{"num_hidden_layers": 12, "qk_norm": false, "batch_tokens": 65536}
MLP neurons of a small language model. Each row is named by its layer, matrix (up: input weights) and neuron, and shows model dimensions 16-143. Each number is 128 + 24 x the weight over its row's rms, rounded and kept within 0 to 255. Numbers have three digits each.
After each neuron's rows, "fires after" lists the tokens most often just before its 100 highest values on Wikipedia text that the model never trained on.

L4.up92:105125101137164156120107153136195078154141119101118105117139101123113163160123133109124148128125154101099107139096110129165128144115125142106126111134102150153144151120099119128122066124155139151155150132109133175116129095158124087100106087117102139150172140110128100138116100138155122130093105120105131153136133116142155110061111136141130127176149180119143160109126090114124107123134
fires after: "w", ".", " W", "y", "ar"

L4.up409:131092133156151095142154143144131096119171154091131131145132121136138107094137118077140103120081098163136126146111134144111134133119136179173101183134094079140132130132121135152135141077159121127153139110144099113136112162128099159158101075114141120121148108102133134114141182115126145164160137130156101107096146115120150129175106104103083124126137099163144154164155108105177151144102
fires after: " c", " C", " ex", " "

L4.up493:124107122099179126112129136116172106161143178110144111145122119087107137137094158144082158129151130151150119093116126102119128119138092095155135162161161122113162145105128084178110124147150142157123136155106121092079146109141143117087146116137135139135143118128152105114156140113182121086128097135131140121134128094158141122129132130095141158164140105100110119172123114153079130110130
fires after: " W", "y", " w", " K", " k"

L4.up436:162120090117152093146078104154110100142122137130108122167171102125166116082137142146133132126171128119139175152135127121144119106124092124095130150157140133083107091139167123175129140107154133104114108154128140131116127127102122128138144089134114114094146140110121100159099107121110109158134155103155101115146091166094063136111158135123128135151098133122150131149148120096126134153118
fires after: " s", " r", " gr", " D", " Gr", "for"

L5.up523:124122216093133102125121140083118123111133208141142156126170088135163121125147141079123165090117066116180113134131134102138130144166099115104137083148132168110107110147123158133133120125177144161150104143093105108112176130124098101119108119135122158167114122090132112130172164111088132122130170136125137200093123118134122138110176140127130141127146138151164098138176124139110142115105
fires after: " St", " C", " B", " J", " H", " A"

L5.up247:145123118142148116087137148161146153143145128141137090162139182116095159125153105133153152150100101162095119117126110121113119111143115117171163167130140169165134123118140092133126153166147153157116127115124148109129119148171104161076122138111123133097111137142133097154108137095190168119154111145116133125158118148127155116096127104181124118099134081135097137149099125137111104138155
fires after: " —;", ";", " g", " (", " th"

L8.up608:157165155140109134098131166140124131133151155148125154142149132116135129105159145131122131156088163109087141165146135144130140073144095191130129128140088166124119154129170132155125138097121125137147121133139160134127134094149131154116145083123131098101134137100105109093151126106096124097095106104134140168091159092127128078130101109105100137100142113157146109120155096108112108177158
fires after: " ", " R", " J", " (", " M", "R"

L8.up161:152069139160154079151127124139128118128141119142129114141129108141121089156099175103193167166157151168096131157099160083130155111121125109159164182169128147102120150151105121148103120139118093139105112138110130137126117097100153137092104114143113149146090078126104141113110118143135127158131130160134104108118138112108130157098141143103106118128159108136119130099105124128106130151125
fires after: " ", " Rep"

L7.up82:150055112143152145160137124148104115140165170137094097153128134117135105127105132147147104124142075127174158105096102129119130125127099088151111168121135127169152094107144116145121138137142112148101118078079135107113111148078157120118122116097167107096118155159120156135126125119126171122128105116113102135108106111152122198137092114151110114094171086149095121132116132130152141151136
fires after: " —;", ";", "yl", " of", " Al"

L5.up362:127110137138171139158154146064083186128111141105134165094147118120172142126158154108112145165155111139134119127163123108144125153146150146117120141177127136156108097167146122115150145142137100107108151144137154168133158179158123101106088131144147132082112099174119130116122155103110132138136167113085151131106124117122100126147102156091115142096165130145100141144155135100132150110098
fires after: ".S", " J", "C", "p", " C", " Rep"

L5.up259:188111121132138108147113137114138102123138110142123104158157119104154136136116167124120143136158149111105161186101118084128124149122135147145140100143144149143171128151118117123151072095147151185092138069136156142126110116134152129135132128113146113133147122124159100117133161135147159146160146133149113113121132120101122129148150131128184135122157125147155144130122103135143164152084
fires after: " ", " f", " F", "f", " M", " w"

L5.up258:130107138156148149103173107155142162095159120096114155138129146101160139134098126129109101156108131183138145135096139117152125134131102137166150169119091126091089118102102122173116184177148127152164155139084136119137106151146114153124121121126121108129100142101121117102114193138160113143150146135122084113126164124128127127140165118100141132111102131093144152139164111127126152099078
fires after: " ", " ("

L5.up453:174147158143157099107146120119145097143165152128114115152136159105092101168187106110102174127083145119165139169135077076135082108180116138160127165110130145161107112161094147150146189100124097169109118174137128098102141153112091099125119107138108129143162129106143117122148104097146132126117093131138162148101129114079125119151114087092108147139160127132121084124172085126115110144155
fires after: " R", " r", "ro"

L5.up666:138122084115158138089157128099149152127136131141130138114151134062127141110163148126162153107156166151123129166118105122142084106121110123145150166090141194095138112111143091117148146158166083157126103097114120112125169137099128122096101129115114142124149151128125130096139148105138135139118182159142143182137186117148130102111127110134126110115154155131156136137102138156127119133140
fires after: " b", " the", " G", " g", " The", " |"

L5.up266:133132167166134155088136114131153121147140155097096115119182116145108150113132154127185103143131128128099137169142163102131117099169139151135186108116145145110146130154127137158112175152137157130103108091106083092158100118124144116124083157107149101112159132152157168162160105151167131123158091127115148091113156148137135107111122101108114118119141116116156171129153152152088112124107
fires after: " T", " b", " t", "b", "re", "ib"

L5.up729:121065145115125078075122152105163095086133163108163093168112097125142098150147147125115143140093165127093133125104154119103098111097101150127158154143167108096119130114155131135133142127154140096085109146130132143076169160144152129132113133113159154163114119151125172157138146128152110160132157123134130125118129124129114141075134130142123180122154133135147133094177151087112157151099
fires after: " p", " P", " on", "P"

L5.up59:142120143107149146102151164099166133133139153110170091165143101076088137123102166109148148098163120178092126068149126133104087108142144112141139135153130119117165146120134166137138109121136147110150109120080103097077101101103127095132111106138136145125166123156144113144137113124160111122132089107152109106115145145120096125120069096144129138141133124175116119110132112115094161145177
fires after: " b", " B", "D", "in", "ide"

L5.up677:146115148133107163148145120156094090159095133127145112119150140151106126118116072166143120089104079105122110105103141130124148128145145141101112150139119164162062131144153116139113101141082138136123119124144159107119120149161105118104119109115141129115114124136163151086075091141156148162145095128114146116075135118119145146141123087157106165155116104135103126152152172127134127099101
fires after: " |", ".", "ip"

L5.up404:124111119159176104123127156087118157122111135123145139172150114110095128161117142144115119125124118127174105141130117117158137110090105139127093172135108157083104152146121073118143102151156142171099171133080133129131137147179139141111098172093112127111143127141132092136108128155156118160143175177160145120095122137169095161121087155118111116101129125142164124139124123106085145125112
fires after: " B", " ch", " G", "b", " b"

L4.up154:128098144088128163122110109177119134145149147102153116117137102135138122117119119126175173158097125127156114108136160095113132115149121104160091147121098141122112125124166103172144141150114128137107118153126129084092127103104132125108133111121152122122101103145158162138155087110124094112125109169116142145104132122128164113121106134101115141106168118147144100108128173118140158167142
fires after: " M", " P", " res", " Rep", " Res", " R"

L5.up371:124093133158138111104143129078126133136166098114155100152116120138167140140115111089128135088152125138149111118122111116146147107149122086168168092139091149110127124139140163176154134118112140115153142108110133136102110131082091148143121131109103075142110125177161109149120140105125157140094148108148088170135116137116103165095155128160181098097138088166105159147108114123129135125110
fires after: " S", "b", " B", "ater", " b", " m"

L5.up384:114172125089100123129178110076085123175144129128101116168158139134170077128101097115185168150126108133143118124149128112150134075161109159105144144128150110108142146108147102181142119105139123136159078153113109154091146146151131128106130143151145115105084149126137154100136143157134106160161136106132116115131131150114089094151082127148117130167171162139164131188121171124124160134148
fires after: " g", " s", " inv", " rece", " prov", " v"

L7.up624:098122144125160152085144145162112150125139105143135132129133163124146129072115157147115143122105169120105132118114102118149107112165094150116124146086131131109149149108099176149157098155106126104131101102107098107126096165114102142107070126105153119134106114110157135082181121143153129129090108100169141137109133098093115092091125125124133129118125160145130105102128138119133089156131
fires after: " B", " b", " sp", "-b", "b", "B"

L5.up69:122080117180179087081102123173086104127136124110124138089141110132165158118167149163136126140102089112124107164108106111103123106149150142108131162126126142119126131123102107154108153129136117126103161093110111163149136157127127111096129133123159102118127162099124158075135158127159155153129181146175106143148162111118170114125150131128147139137125115148134122123103174120097123115092
fires after: " |", " ", " (", " The", "N", " N"

L5.up240:150076126118175078089154132146126140154143140137156092140148084084124092101155169131142117130137101125091169135126114084164102103113103150116126112130156113116118124120105111134132132093108125161107133139100112112108141127084149101151152153133097150188115100096101162089121148121123132154123099142146103142123146072131130138091132113116140132135138123103114105152106130123134163144148
fires after: " C", " de", " m", " ", " c"

L4.up179:144091178148156153068140164101114114144119120091146078093138116125149112101137143149115157091152110117105096125186145122104105128151128090081166122159103123082117128108154099107072140101101129139133139162111120161146133135121161133126117183098127099104101107119166144107148149162120119134133153092111117094154176099103161178109136142163115129139134117135082127112146135147137127121136
fires after: "b", " St", " B", " S"

L4.up31:136125127142141155148130109178145136111138138113133112151126115152151146143130136120114127151097115149107119143133069124176120126082114115114124113108151172138115115152117125121116080140149141111106169130094141120114174091129130115142123154152137127093162112122156116148139106132178118103151124060120086051203151107111110096055134139142152157167122090119158133138097131118136127124095
fires after: " join", "ow", "qu", "'", "oin", "fer"

L7.up571:156094111121144115137143122103177142119134146150161142137161114115125158139146159115168112150128091090124118135139108139147064123117118146158139139184099091092119144103131145130097143116147153146068128090054112068148146117127122142113095135149134152106143130151100123103109121153152135141095136141135110128143111115136091111129117121158160096140116099122101103136115120139096142084121
fires after: " the", " b", " B", " |"

L5.up296:125109185174177113062125133111096101079134150095131149137155140097144149103159160133159157110172105156136117122154149113141102096129099139169170142116139119112139118074118109128147134122133155110128172150114102103115183115111111129105122108105127092124127129163167127123137164153163099184126170145129150133112146108112127130088179145127132117107152164138082119104143094149145151165145
fires after: " B", "b", " b", "B", " |"

L4.up522:161116102133115147127133143154154104087145080106123106169167125098136117075161159113152149130101143110120136138142126151156142114138123134144131163084132121159148135152145140166136146108144135119099169143128174141122135100152159110138129115146167148096105124085113100145162162073131148124157135071120165139104169142127117093097099131128127120132135154133170139102129144128168136101149
fires after: " l", " e", " f", " was", " to", " c"

L5.up300:141115105142132113103156138117152125110115186152155161127175157127166140114141138149148153139152071159092068134142087068140094136113093115138170137088128146096125117150145130170155134095134122137081104167143109150094168152133109088139149165112096134146099118123130138156148181128122161102123118109141143119139188121155116127088152166149166142094142118136129145119118148139116144177145
fires after: " ", " c", " r", " sc", " h", " st"

L8.up657:115115104091132149137116101137097135145108118119131079128148106136099111114136157154149149169192146143123134127082104105147126095131132149113155156146120124189119100097096130123119156158108092148140140118122136136088149129122122132131127143108155139107144123141090162150119107117107159153145112145100142128162125110114112138119111137092130130120118130092139133115075108138132108169129
fires after: " ", " to"

L5.up591:138129107137088132148109177114124137130188159130142150146144125121106140092169195130133113105106167120107085124110082095177078127137131164086129148131082103111148085092110124150124125082180140118121146101134094130147120133105108107150124139125134139140165116126135138127156169111118146119108150151127144158137149143139118119096140130094102161117163125181149125105109127181103170118152
fires after: " L", " l", " ", " c", " B", " h"

L4.up115:124095121156124112133156094088164127125126147127099103166107112137162161134158111158141119084114102161133122145154134156145078135120109142133108131109161147114131125158122114139138079107152143146131145162107131143147110139101111132110085132117100063143134118153157108121130123126144102110130097118146106125156173164100111136114096147184147126105115153173175136168118100107107162114091
fires after: " b", "g", "ph", "c", "b"

L4.up132:119124101125093116086110151116141132121155156128140125162142153123134099103120150121182142093127133136168138128180121097161122110135137122119127144152122155103147131105115127134156155104118100153122122157125133140138165142141187138133128133109142082146102133079133132119128130124172154174083131130121124158158093129085120120169155082155131118101139154188151119145131170121149137178143
fires after: " s", "ra", " g", " D", " a"

L7.up230:132098133149157161069120121156154105167110130135120196164125144117127111145129103128095153146154114101157128105065093141149118129133115117155122138122162122121123124118151110157148157135112128137117141163139121158090134159140146122122127132158155092096113139149127135103120139137081068112138122112126109160112132131108123140106122117119143097063174125118161141127108110146128116116136
fires after: " ", " T", "cc", " ab", "."

L8.up693:170114102119138111139152158105169088072129141144126158133151131139100079054161149098110150125156083149182112115103109163118121137100119173122127123179092098137134118103136106106116139158169070136118176136063096137096152113139098131095132124098134097178162094091100143113155157098151133161105112109134130110101133120157103127130090133134161153148105145114119124125163100159125122145096
fires after: ",", "ft", " an", " high"

L4.up65:171086105132122143104131124103171108169162149151122137166137102161156123141093104135122151123116146116122087119161091101135083095115130106154151136132134121130099157129170088152133169128112147176148123136139141157136174079080121087160138175114107136127139081136161143101128166110123143127100098118137159147158150143137089110111128163161106129114127158165112133185134126109130106165157
fires after: " Br", " b", " s", " sl", "ug", " m"